config = dict(
    n_layer=16,
    n_kv_head=1,
    head_dim=64,
    d_mlp=640,
    vocab_size=32000,
    rope_fraction=1.0,
    lr_mult_down=2.0,
    beta1=0.95,
    lr_head=0.0148,
    seq_len=512,
    doc_mask=True,
    train_tokens=359000000,
)
MLP neurons of a small language model. Each row is named by its layer, matrix (down: output weights) and neuron, and shows model dimensions 80-271. Each number is 128 + 24 x the weight over its row's rms, rounded and kept within 0 to 255. Numbers have three digits each. A neuron's up and down rows have the sign that makes its largest values positive.
After each neuron's rows, "fires before" lists the tokens most often just after its 100 highest values on Wikipedia text that the model never trained on. A number after a token or word is its count.

L10.down214:126135123108114132118167120152125122119097097106084109135119121130127158104160112116119101128062175145131148126175073138149113095107096162127139156112111093134143146147062142133121099143166167135158103131113149091090102105144083099157133103144116130161160144101107112110124147123109116077155145095112175108091119130085105136144154154133100139135135182106096107189114146169150100148122126106086115141125157120073129125143145111150118135144156113142118116129096134139158171100103090081124112104114121075171101137143149088121155114159127124135127128144132107098123121099127118159
fires before: "'" 84, ";" 5

L2.down463:103153142141129123110092131132137163158163144173106100083160120110130100089150179150089159175116118124107086130132145137162111116135138089093153097130113122045136154146151152105145145161128119089095118122122135145162124114154154134142154107145084108185107105142133101162163103133130138142115136122168120129186128118158107150110104153141121112147155145120094113137147158121189168114134123120131126105124150151174131151159131169138121111151120135083105108123144145098067138077094120158144135136140120148117117135136077170111106128129140097108128138112127131118110105149139129134
fires before: "\n" 49, "==" 4, " were" 4

L11.down174:122118105092133136148121139109127101139152170090135149093090122075127133083126123163098121144179090122144158130118135117121130168159127143100120162170133141123109100092143139106161137102118112115133129102103097155149123161110121159103126119133135117136138155119138172140101154155123138108122105133146148100130174131109107128112152116113135098136136095153120143101133115116182115132148112196156118117125128104142139128157125140145139108152089116182114167101173146101128150154144174134121116121163132077122093162116104129109113113128113150123126124169087161135138166118127059132
fires before: "---|---|---|---|" 26, "\n" 24

L5.down476:142115151152096109136110123188113119089135091173159066127156154101174185138122122186132124135081142128102177136143145099125128190141111143111144115129095174180141148087102131121102140154130133102159156114096136130122125097148146109190122142128101154108116074101158141163107141126139150123105097102139150136148116134089134135142129075116138131147134178114107114161118142130136136098127120151148083166118147119117122170167098124130126159100148100122160127091120110119128120073126143103133151135142148121114105124119132121117137147142100129123139092134162128089147073121106123106
fires before: "s" 62, "." 21, "t" 16

L8.down302:157131138132104119165126078131130137091119101150134109145157097149136141132089109090138123124139164119166105134152141113127132175130101113163069112116123125130129184157115119159118117095162147127166108160162079108086118185087159097151170151123091109154118111160153155103101153117137153173195128114116118092088139110130120178117147156125137106155133112169118104128142136117157087130113155117108142154123142129088120129161157136117132127151108149183130134160120114109123162144139123114145101115120147076162075120128115106168124094156085076133147107113135107136125144144104118144
fires before: " the" 39, " a" 13, "." 4, " an" 4

L8.down594:132099132134115115119133138128165176177115124096177129118138111087110107126130107115125130118124150102099141102110080129106092093107125115159117086156148109115109130084130149169121162116119134100156103102134146161131123174138142119136097076156122142124115139168119122125135104158117167100161160139151114104101149131176110121126130109101122142106125141099150078179120147141150144128122153142115073144114129116138177144071171116151129169111125152142133126142113112113107160089148113080126126106093129112157066106132126070117116108146134086134113094169103108125098159087108092146
fires before: "|" 58, "A" 6, "\n" 6

L8.down298:133142159119095066171120067119142137164084124103131118161144136131154174139158129136145132170113175135131155130132084185109162204112115163151156155066135108105132156160146105118130105131112111106147164105135109175144176108105127113146157117126122107115107106109137110171144142088117131120131125101141106153141137134120172162112148103149120104131138108137118134159128125137138160119090139142162139089152116146115094112136127136127118179133176086151125091135125123148129114126109110108118129150133152126079150148136107139157149127120111167138133123113165109115167126141060148143
fires before: "s" 61, "t" 9

L2.down244:147139120141133126140128164150144090145130116139097150134120086094147113145153100103136132113129157104163124122143112118112164174151160134099153107137100120067142095126132148135113118116152110144168143142087162115129131159190137128088170120098123124112158130127129184107130140087108138123079149113104067113156220167156130146118099135169130148115120146179096118148126126118201112137109147106122174125134139163123109097112180119134123156137125098148115100080082106128134109135156132133138140101108171109119149133123137131149125138138097158142136110116112126107141128170106172088
fires before: "\n" 93

L4.down622:150127106122148145169097132128131129117075137132134142135150134117139084081103152113141159115150074125154089100130144161144120094174130139100156114099119114104139100147125149108127148131158129110102149138114162135139149124143114112134137136129135105174152111111129102099115139155168128146142126163139131144150148100085134151147118144153169115070124134142131088135119152105128137116134140185116168122128113138178100118171164138160151134139047126063112133105135059122113140151112122140180148096136153115145118149139121137115137085099166118109154137130116115169114059154094134158
fires before: "\n" 80

L2.down5:160173096144158093123145137127132128122120112127144120135176108144121130156132084087162144157124135134136128124145124104129122151107125102127163112049140112117133146107142142125149123134162158129157143176116115126070105167099103123112089089110157131188128082105131144106133117168152126114144130107108152093086118134122137174098121106155089158160151125090130171173115146078113138124142126103137097140113133114092083125089118082139137134096200157110152139099131109162135073104114153188116161084136123091119136126106115159105130121124098136133151129169108128136121146143121114105
fires before: "\n" 39, " " 8, " K" 4, " Yak" 4

L10.down134:114168088104124143132127152144121126132136104118084058121134125086114141107106103129136119148148118134125116132122063143138140154151124128142129095142183099149162099138107105105141150101151114135113131114153130123125133163126132132119111134098137110155132117099130114148109162077123131115118164127136142131102137137140077142075153126105099080170109141167144151166107130137140111154059134065134093086136113130110148090165149123090117114133105144131131123125153127140162100173145158133117129144088134143088112144174104136095140130132143119138176131129135125140080150122141157133
fires before: "\n" 61, "---|---|---|---|" 12

L6.down606:172125142121143148123122094163114119153129126134105124117114117112141121122170139162126157159156168094141169077149126108145126166118142135098143180142111133090146153134121136094131126133139150131104139193078141115094143107092122145132120123097140098077128190098131119123094101117118159154113086106146109128093104130149121153141151186154142165160089143116119162118159086097203136130167085121098155115080113110129124131098134125144191105091080159169135125116128131116136136138100139128141141119109165121118105122121107118171129116102142113125181104127148127150080088162110136137
fires before: "\n" 61, " " 5

L13.down554:137128157127131123101123072139114115099115114120147128121104142106120141130137135098144078131118189108108112076137119148143138078112159117176123133128102147138165135123095131101122106159121111140116118128133160114124119125121148122167111132099179152103139113105125126137144082101122138083129136135126098144164130146113124122140190138161142174089103123112142131124135120163048163105140116130157126128172147157120135136119179141116131149102224137151141142105136168140134102116137181156163099112137119096136120105107109111108122138129118113118150138110113152149095120110150129146
fires before: "\n" 97

L13.down625:136119105089171124109076122138162099132086166083123131107137098108116138131128103112118088138084166180129156178107106121135137106116162141137142160119138085118136129136149128103088106124136135155132098128160118111133102117092122121185122177160126161160147111111141138123129132128138137106134148140107121106160121133128115117134146105126127115132181086149096117146148148128000137136125170117119087154135137155114088160109131118162124169119196116194175113119114135116131139126079110133102118124123115104137180080118102142162134168119096115137116140135155121119149150130141174158
fires before: "\n" 81

L11.down406:170146114173189143200154181112117154127129108195124149111140146126133098153135122142170114130130112168140152151140115099136140135139136152166089087090097088139135140096140127137133080101122126158124141186121142097116121155099129137104138158110108136149171079097105116157128087115117102094108121094123106115105142128127131169105136145128148116184110106142099127112145133135077110159154117119114111111146161108163140169155126157132161141157141120104156098102144108160164169137133086086145126145089131128143122120119123130144140109120086157116126165122127090123141158088131145090
fires before: " of" 49, " |" 15, " an" 9, " a" 4

L13.down569:094155070149163143144116104156133126122119167074130131155118112149114135128125139143119145102118172119121115125150167132120131120099165093142116073153120102134075124103127153147109122103122165103151143072097084123122148115123123112088101143118145133088152087117088124085161100140112125152091150119116124117097158147133143085177176146105116158134123172140161100105132144093169127128098136174137090096168156120132134094145153119164105109128111108118144140172125175129124079148170113085122119142127137122144129100113109108131164148119116135120164106163081093116131121116117078149
fires before: "'" 71, " |" 11

L8.down413:161149136148096130139137131135120161141094107172130144133105139106116086142116136154110152123185109107124160112109139130112099126159118102105137134115143103127113125149136114145152131130124142121154139106123105159128112114161106122145130103119133141102146148115166155108157181102123125129105124147132115115152145117160142146141102139145098164107112169121108122165163157123255117123102118098124122125151159130112124137129128140109114129115072140097130110151186110126109110109187116126140121156098103150083096152150130108142141107106154116118103111121155108135132138174105144159
fires before: "\n" 100

L10.down483:147131125138105090112161135116130103065077127111125130134104136139112119094136118100173146146082158124135130136114133123115163114135062148157116127122120124113145152094132106184104115129144109149150109148114111072134092134147140091100092129114085109149125137105072088161133146133134141117152102122129130138131126098110166105151126112090112104121122091150114136149115119113106108155134140109111110147091105100133143086124119099128167152135148118130148105122143138141171159110134142126154110123123139091126170119128143111104127103094122106105148137105118084126122158140065116127
fires before: " the" 59

L2.down205:146117133130145126135118139114153090089114079113107137128121086151131121131124107138094128120164090072162139134163152117115110122125126105095142098167120128117130126131122150142120106156093111144147130116108160181146110158160084106102121111102100109116162114138134149113158119102158104139123127154070129115104120147159146109155138114166173131132110158122137102123136106122186134154141139123139119119143157121140085111109090088134114136146140132113160139118126163105110114084131093121122134120139140125152125120153130069115121146123129129112075107121152167085129132096123162091
fires before: "\n" 84, "|" 5

L13.down70:095131120117125090090147124125073149134120105113131136115089100123144156105101166143136103148100110161119132158142086135148161126099135157115132133123136093105113119101139159121076150087114125118111118157143131127133106137169112139149120131088109098167139098120109133151122128097124169098142103128129107139090131112113120139134113129147122103143100121126117114169113098111000122167117117167149128142140095120140118133122126176125125108154139147132125126144092110118139130135103112138114131123154151103146113141118142120149073110127134100157166100167103139135166133092144119130
fires before: "\n" 72

L13.down240:088172152118107131115124151129146085147115187097119143117122135117095112120133083145148108119144152139124109114148111126120127055164151183099146165118140158085130105088097143140150157149126157100155123099150139116143123108136091121105091118121118133119167100121117149107156137112127103143151098123149147114161111159127130157127178116104124113136092137142138140143125134112143142118137134133124108083135114132134136145139123144178137144147130147181130151122122142121142145185153125081154097120149123138130135132085128144188171110141087136130149110209089141121098147149135148121
fires before: " |" 34, " (" 33, ":" 15

L6.down521:137088103108136144121141134121117107133120103162112109185121093121127142133129150152120093131133108112178121156117125137127125136144166127146102133167094161110185127114086112117187177111148150152157110085105102150131160153106122117117121147106135126121156167126142117188151142114143125136166146131118116137102116074120098107136141134151140149134189157151141133097090115111078121145140140125146103194116104147108072123148137100123124113103130111117110153152132112144124126084136106127173120129117176111125127153140121147152118109116174169131123136131109075121150132151125121120
fires before: " of" 52

L4.down144:114133100081119105144120139142122072136120127155137139151119172122124164094158128136105099113167100108104104092133146142083130157180148128122128100116110146150125118131145081130128115149129146140129129115146105152131096136131129149153152083106134161111123106153214161089119128116097133091076137107111142150104128112133161187129112130140087129119152111183182130108120134108179108171149141116092117140096147110155140122099150161113124112143077143117117186121153161131132120122145158132141118135144125115120108091116118115095105126120177115140098102133108126165114154054088104115
fires before: "\n" 100

L7.down432:133136145087148114130150113108139129100127132139092130106113117084091123126114146140144144104154166148146102126101146082173135141091155148078135108127124088078114158152178136138142134078126164141144115159126158083127124145122152123164139119080131106129144149114101093073100093113116112139162120093136128086068122123131174166094173149115141125140110117126149101129123134131152108134117127113138113163123103096128127089068126151116167125167098136135142140140168138152131146164104106085128118107133110133077134105097134145109103100141160130138157082141156091134084146105086131143
fires before: "==" 34, " ==" 11, ":" 10, " and" 4, "\n" 4

L7.down146:113157151150085083135116155108182142176126108102077119134142101134138125141131132117132121141098125129093164139092148127167112157153157146117163089129154140155121103160143135075102069140155123143103124165100120103158131125091119161148143098101166126156070116107125132136136115116157109115142119119094149119088125137138136116108133150078119100137080148138123144140144132101096137133111141103119117165147101159136134130165163137087126133168181144155110104065080143134171129157153131125134132139117161156153092156119111132144133126114094109123117120108134107123092135117074145132
fires before: "\n" 54, "---|---|---|---|" 5

L6.down375:137140110162108122120124109148176130153096118148141113099123102086151123144124154141130122108111100136109093100068105077078101081102127096168130146126146088164136117142130157145119136137144140133128111135134133094114197073132125121116097132132168155110139127151133160140124129126132132129122146098126106101098148100105109122129167135129149105138144148086136119138142109109078105129131097123129136124143120115121134167099116076108160173128148112145158122143148131162114170080104095115175208135110099152150082184162135105136107130123126117140150144118147144116139154099100132165
fires before: "|" 22, "===" 17, "'" 8, "=" 5

L2.down422:142141111114137126142135157109127103111182113153144143094127157111138136105127151076148139101136133149132124138157150133130118064136126124146114130116134154124151060111115119128109129131094122120113190160154106143141058098135167134152129127092112153112132104116158149132150095115142158113136119175134115145168154107114168154148079189140134116176156132149116102113128118107065133134115160103156169110159151127141123160112106139120115105164148111142153149091128115082119114129107110129127113115146148147148127121143072135133193158098150109127121116152095127143150139123098110099
fires before: "\n" 98

L10.down493:140145111154114123142180141161123091117165165101118199142109171139125133128115171112112154181063149129120163139087167141095150138155135125124110130111096156079126103118134110146082112143106131133094140138135142178139156142114147122130119123157069135166153135108127146138120137112126116167081114115101143115148114137089126085116112143150124162127142155110140114164114114118143150134123106153149124136134122093115134128145117165141156127084125123138130115161147150166087132127096125116100173089121183137141124126147159133111108118115117112151079187121097131137114137072155082128
fires before: ")" 41, ")," 13, ")." 6

L6.down66:113117114102132098127110152123096128128191118181128118109098111126089140117137133124106131110116129114168114113148121140169098119142154121137166101134101143153116076144119155188073122135128142131143093147065104136144130159114133110138119135162119148123141086176117122151156107104134082119129124113156155150116164135132099170159129107166107165147133145110125131120079131103110120139090156147118130135147108121113133082086141142119116123133174111118120123112122115125157184141126126107130134135101149142155152156101093177142157148117116164156101119153132119150155163140120213141
fires before: " |" 59, " 2" 7, " 37" 6, "\n" 6, " 36" 4

L13.down526:079108117105159104112106098126139132109153129110126186123133106157068138123111126098117113117129123104124120160134170143126111110145161126104141134158127136137159148141135127080144119145127152116126118130121171082151162104160101160183147125101104102157107131120088150099139135139202121110129110142141152120167106157158109116124115133129137117143109067141089128099144120141068097160144101104105128116155143175087121087094138111156136106120177137110107084135085160135156065139114126099110136116120163142148145086108077144130110176108132113114128139117088129107105153135103108150
fires before: "\n" 80, " War" 4

L11.down293:150090106115124141122147169096147112108106174129119112112097163159141153147076138127152112149129175146092108128126133128092127120111134107092168160129126142099104075162139114125130107128118138100153115150130096138128133096150118140136110117095121155137209165124115192086123100148147114159084145149112111119110133095119166146077175104077108135158162168151110129145096132098097110156135152142136109153157180131122116155125164134138125127131115121140148137115101113119125117097102143109150067111119137132087105154096147119149128083104142112139143070157106133096168097142106109119
fires before: " —" 58

L7.down573:141085118084132091152110154095092145112093147153120120090119133139128130060146151153126104093126154115123149139094151141115113132170143101111165158140156119134123143108132123126099166154107129114122107144154146102148150143183127131114124123112124124111144128135128156102164127109112112118142158110117124126136138127130112145115172077140155124121094124110147132108137109122165140145105147164090093110156124126113126124126121105090128145152165100111124154143118158116111208158122117110111162130128148123126133111149116166122110136132131137095088079109149124089123132122105141133
fires before: " |" 30, "," 22, " 2" 9, "\n" 6

L5.down44:146108148104107147150119106131100138126143136114160114131138120085113083147138104128097095122124155113082109135125160081131130132127160134095130131104124137151131169095097155058134096156132116098101143116099093093143110171126100144112086118135098138092098124163105127103142188115129133089124114101127100130137152135146091166129087125079138157167133130143152067137129145119204103126128093160149119092078158155170096132151124152146144130124067136145169101097124164151146148134164124136134146165145128117094091133126127144126146091112121114146151143109125106125091140139142089144
fires before: " States" 54, " Kingdom" 6

L13.down139:143122099159147137144107127179112112146115101147103102143118106154155121130084185144185092161146124121175111102148109156200147160135171095134130175150121119139118116146094155127099092137123116159132091181112113150110133157136139139123089158121139107126107149089166161137164136102123134125114133125115080111148111173138145127104111114108180116143122129174154168142116122108092119137149150131138119152116133128167102127076127138106161191112139185158091118145128142167139223102123125068140120083125124099087136118132117151178131121145108109153099141132141121130123130121127117081
fires before: " of" 83

L6.down17:170189152109149137110096134117092122137109178117111096161144135118151132113129099123124130110148123130164170140173145133152097117094151123109106131086123124104142118122150125152138116165140163137121156152116092108123084144138122134135085139103109125119142184132110111155141103117121133126107118085085085141108141138162187120121123187108112164127133114131106135098121144123170135136164094141189128131133105110127146151132110108123182110120102118118141118117130126127122143113120170194161077094124117143149151147154100131084124119122133135129154133113167149170120115167136136132
fires before: "-" 66, "\n" 34

L10.down225:112140132142112121113140145199112063150133164093147135131159140112090117152159110122106149164209122107123137115124133140135119151077142133128143132112088126110123156137140101107143149134106140121110104163161106090159108114105152126150108163091152089137170134123122157140103115151115108136119127138145134118070125103129125131112097138144120123086136091138130118150126083159211100158113099147121122129157106115161110134114107169110148130110187148187141145146145162122139182123111095166122108132107117136123173134160126140141138136099120100098136121137090098103096114080154098166
fires before: "\n" 38, " He" 10, " It" 8, " The" 7, " She" 4

L10.down517:163175162134160103086137140134140133110075101128120103127133139102111166126135137144176132128065089129117095118090102161130125138174141106111193114128107094134133113126110133072107133114094067169119168159131157138109153129175113148168141126160154141116105144157174146140135126103123122110081093156143144131129099159129107152140157168135106091159140142113125120157092126118106146118084121149144156125130092116169134112096092136124114146133162165136172163142139119120115093160138120119137124141151100083156140121125117118147139133143142102169153149150157143093135126125132097108
fires before: ";" 41, " |" 30, "\n" 9

L4.down265:110183076124139126111150156123107110148110150133094109116137093118160135160135122113148167122154171099098153139127107092108129155154157105129114124120144118104147126138129154115153123158112088137129146093173154098120091171112100129102153137142111138134089105107156139133118146117095114143118130114105140115056127121110135155123154143122163130193138127154141165149137117151196053085160134134124085133101117122096122106128167099134126157134181131152122118161105123114129151089098147108126115089121157139158140124084133103134113128134103093121137114118095106132109143129170122090
fires before: " |" 38, "\n" 17, " is" 12, " The" 4

L11.down364:146151129110134117104090139139135145134119115114091098167110122121066146166137156115132093074146135150156103101133156144119126131142165094120152134105112115093071129120164101062110098139156119144110083151117145090118162103145130130137104123127142163135122092119131124119168128166094156138161153148162148119131148149130114081117137129114136132101099106143116153105097154108102076107117123126113161133109125122088116116156114128132143144114127166130092145127085102147137064139169141123136154108156131095116106108124135098119084157099104136115122106132139124097122132140125156084
fires before: "\n" 100

L6.down121:091132099153154136103139139110135134108126131129147108106112140105113136137102187112163121103123155130108126119150125135169136135109132137164135147151126123124092127131149149115130135116113129106169132099144082168069112142154127120128117128131110114165094132108142160140128147103148092132110089094104117117165151138127155102137122161156092090145108116146156171120100100143139141129130158136115139096168158127129112157137145122110130078153094119095112173111126123114150109098140142171118109131143177146138101133152118162144151136105143147168116124117122109130150085199103122111
fires before: "\n" 67, " the" 7, " of" 4

L2.down471:098117150121142114200134100124123070157117123115196123125097113127095187138152146132112176097151132166067110135138167168111113149152135123098130166125163116129137117120116142114111146146144112098140135128125093134139065139157112138146122119135157145133148130129149126128165146091097126155098110126140153153073161122133158177107124139131125139126144099129136197143138095153200142141132083146128112150137159119157116149106142184127084152109123137151109144181111172126147180120158124145160123168142118090072138154144122122091113132138123120117153184113138154122137111143105122170
fires before: "\n" 100

L7.down524:099154145130124193103151119115113114129119105089123129153131088126097124134151139157149138091140161143140124145109131119091122081077109109146189126120127147100167107145102138143119152132079137152093113129171116109122157148114102125134103124130160111127134138103102139126155119107141117127082124164113120127113097138088116100109121129173146130120128103115155118160088125134168106133077137091121110137179154116115149109118103088149128125079068112135130097137186103121139141112152146110152106117111081118148142104130138179100129122119151130118137138139097102145137159113074102131
fires before: "\n" 62

L7.down266:124153110145113123126154109174109121127109122128151162128123102109132107102132102114085146155168119115144134121139122141130146131146169140121103137187105105082105131119141145125150137094110142153096105165124117154111126145110115114090144116079145108099133145113144187146146079076107142135079124092129155110120120104169177119093138149147171101131146144092101147127098129144255149151121118132139152136131111137177106117076159092154104138122093128131087113150151085116108148160121091151125161116147118125119104127143119128154140114112120137117138104135125143145142152112135154140
fires before: "\n" 86

L10.down190:122125134125169133138123121105135136175167119136128134089137131130167113114140149113118133111132137121143131143138131113174132136136130155122102168127131121152077133101094138095129126127144151143136158158124112120129076135110115144152105162114112120104141176155104134144149158140133147121118132150108164126179156113121105137095086149144126153131166115140133120140167087120173126162111112098125144166113129157098114142135144109171123126157049104158120106136128132135112095111106096115104156119111167076136107077153149130122128141130115154106163117110114126114149112179075153100
fires before: "|" 29, "\n" 25, "-" 13

L6.down98:125136132143168151075139153097125129128143087155136117122149127130131163098151121096137124128138104174148115130139139124165084140145130114087110113142130131112115116084133136121087130125146089123138138126106150123094129142136133170121135142137128137133129122167153150105178108164100111159110140083112146144159193107159124105113086136160164093137167126153126097136131137118104134133115127114145134167120084135133079162105108090105113143121101129090129116115156114100163106129134119081126132148183133126127152098193138154146111108100148164132117132131138128106120081161164135170
fires before: "s" 66, "t" 8, " —" 8, " 0" 6

L7.down525:145093134151143132119060163120157126109162103178182127131129134141143186153138104168115113127117159121144134102092139104146133138168144149166160127102112110103129120132113141138182142085122128119118122092159116105128142161091104140128141137113131169091123152167150134127121110065113131160128131149167134126142116171121153087092143143144133128161175120130133099159088131132159113121105143148137098135147133115170134116104147123121093158094140082169132113116178078151135170156146129150126109121113108105167126131106142170141127117140098131104140103168187114148100136144087138125
fires before: " |" 62, "\n" 8, "." 4

L7.down99:140092122110147138130128115116105148135130109087120138110105118094110109167121124133098138110153120135113106123129141153144107134129112171135082162106109130163154102164115106143123132141129126173124131149138118095082094158107132102118125158101121187129136135125132119151137123094125145115123126126136084119156108150116149090129126143130112157144126127112147126128134159133092127166109154123103054112165167151137121142090147104152093177104159160157104191125153118161134105130099164175156148158109150163195165133132115107142131121081106127101154123154069100158102124163129098121
fires before: "\n" 70, " |" 4

L5.down149:078138140089121094115127123115115113129159106165128094113105157134075091131080092153124136136088113113142149105154093096103103124094116098129106140148133105130153168132140108144151111119097165180106138108139152179126104168091113121117112110126107153111148126179151099130149146141132135080130148129116168154137151120111151122098119121140150122150146078056110125144122083110105119148143132102130121147110136127138187108109158139115172147085118138131123140082125090147143125155101121133128144108157148104134138089078156110159133174138096110128105155126129153121127149105091127119
fires before: "s" 30, " was" 8, " 200" 6, " singles" 5, " team" 4, " is" 4

L13.down140:174123110097110167116109115122128147105151140126130127111137102105139154102102126125143144136104126166112142127130122149157118074136127132139133131117134116106098135105100151129148142120090136128113125129138128138133152113137108144140073101109103108113153131117137158124087108100125145083145164135128125097120112149120158126132157167136134162142149144116138097138125123113043136130142179142101131137119154158104134099087120136148126112064160151118095130100107138200169044132156103088141125110120088061084122124128158125126136126135138119150152145153130115131162147164128117111
fires before: "\n" 67

L4.down5:117162133119141117133108117117145114156100119144100116093083125148139090151079134120169159137115133143126156135138131131143119131143144124064125135131094134160093088100133126146158169153177151140122135171133106175139134160168080167092172103131098100085122184107118119111140082147100145153141130119112143120120115119155124149114117135177084137127146147080093137139151148099069117094135142144116119102119152137155144166136091134127151095121150162119083134118092137125122193185116155126157107119125133126128137151122104124111173133099145118168116099099123136130156104119118129148
fires before: " |" 59, " 0" 5, "\n" 4, " —" 4

L8.down116:111152107135115162148150138136141140085175111168129125125145142105086114139133102205144096152130131190074129156123107125183136187172143130144113135109121097144091126092104102137127111080133141112153146109131120165119072145131113137136128141102125107087084130128109119128146115105124149110118123133133128185131144115110138153142125109103144134108152169126139090104116091158093145134138151084122115127098160099101153098126121110125145185172128112129135135130169129151160131177110122114109119098170117153128134137124112093131127151106100088156098105116131133103100083110146107098
fires before: "." 47, " in" 16

L2.down371:125147149130138127164142107115099138113092120146161121159124080093132150123105177139143105142163107128095112162088116139122158091143136171115160146145132153134129169127114134151100108153135134106098100115113173128112123150128140137099129150096109137060132097146118127140128095153144173156130161134125119147145064106159104131090105115110126116122111114076148148095140149135047165139152146103181087146126099113145104100120120102101150128108132154116143167145143137164139188125134130113128103137127149155162131086113117138144106105130135132130132156134137157102102123148143153170
fires before: " of" 57, " for" 5, " to" 5

L13.down223:143156136109162138137137119148169133103152094121169148173111140153140137115149136109119127192121142113123158127108105124118129161122158100126118127137118157137156129131140106143135106126111120157131143148114151144149161128171168128168110185177122102157108150105105121159124144126109122150126114159117095144116095101070082112127129138152179127079133097089115097098068114172229156147157132134195137115143148127141109122140119141090123117118118168151119132129136122141100115114063125117109143124125126128132094105123137107158140101128109127143092197111110105165119129107148099112
fires before: ")" 42, ")," 18, ")." 8, "," 4

L11.down322:122119074100102131133116173106103096110123093153122174150123143102140141143154128148111107134132137110106121135137131139116102178113115134127127148076167125121139116123117120158106127150133157099104120119102106168069108164113162129115085110131125133141117164159135125112128118097165124142104113111147116102119152104124169113142102125135092135141144133085126127131087116162103143165112153089129141161139135125127139125155144163105139138163075126102087119114125144128116148143128164143161145139148143130176153137137143134148131158134151142152159085102110115129088088151099140146
fires before: "-" 37, " in" 15, " to" 13, "\n" 9, " of" 4, " for" 4

L10.down223:126132149116144155128137085114130090100116119168068159156083106132155153094132093088098114113071145086084123129132112153150086121163125169135150141145081121141131105152152166098119114158094136118142142131144099083124121144112132118132148084094151121154156120117093109149082163115141144164137155111097130103148129106137118154121180097138094115117132123082114125090150144139175110163106095140123145165130119118109107140122124170110147123133092077150119129120127140105123151081106131073113121161126139184121080137136185130122144126150143094076126123142146145081141124110144114072
fires before: "'" 78, " |" 14

L4.down345:107134136122126163159110126089119126118140130140118157148152102138091126096164165096141114082116110138108127143117158154118143132078155149148115149145078148142109104134125102114134074085131135151159177136105180124097126105126138127123132163113102133132132129134186126081129076119100090120132130117140099134154145125160174085113149102107143132079150100137124125128122157087186098151152147155083104134126117102158108147116126123096095121130130123125131132113158164128105172109131148105156117115173104109095104159155105104150144091128161124135091124086168103134151147125111101158
fires before: "\n" 29, "---|---|---|---|" 27, " of" 4

L5.down172:085164141129081138116085115130144125131121122134141125165125156132109156124078124114145113156161144110073147146119104132151141157148127123137153139096137127137125171158142133119124076104153093111140167140135148125078154100122110140116138123085104138117141161128158142159111139127113085149118176142143181169117127123109121138159095162117165105105162154093118119109124101159088150105136106097118131145103126170100115118119077159129113132106170099101096124129124138102135108129101097135157129116150121101124152067131152129123138138145098132175125116098109141126119132149156114103
fires before: "s" 36, "t" 7, " temp" 5, " singles" 4

L10.down565:134135138113119117074195154127108125098114113156118155105149135134089125117136139119149118161166099117108123129108108138161141131121083131114124110116149123119157166123133100149140092116118107111144091092118140117134118130129154137136116147112117105122113169132111151122150134105189103179136166103109131150113131133102135183094093133113091153163094113125116147155116126112091114150093151139119075121148101134142111114176110086099138113171160129105183172112155116089116127164138119130114130145166130042082101071129110124162098104154129137122103097152159111107153187140130131141
fires before: "s" 32, "t" 23, " States" 8

L13.down537:076160157122107110127132127156141171134167107087113122096142126176130115153106097166155111134118107114117155122128089129150157134109151155121113157121116125132097121133178124096110102114118093112079168132111135111124102118110154145149124093138120124141130141105097149102134174150153134106107160107131158101111114085143145146118100128116083115084092127136158080134140139162129128114099115128101173106119112182130157108053145150132092113103191107115111098089132109139128119161088081143113145140098106125185126148135111116113105104127135167128075130109080112119116147151083098151
fires before: "|" 61, "\n" 6, "t" 4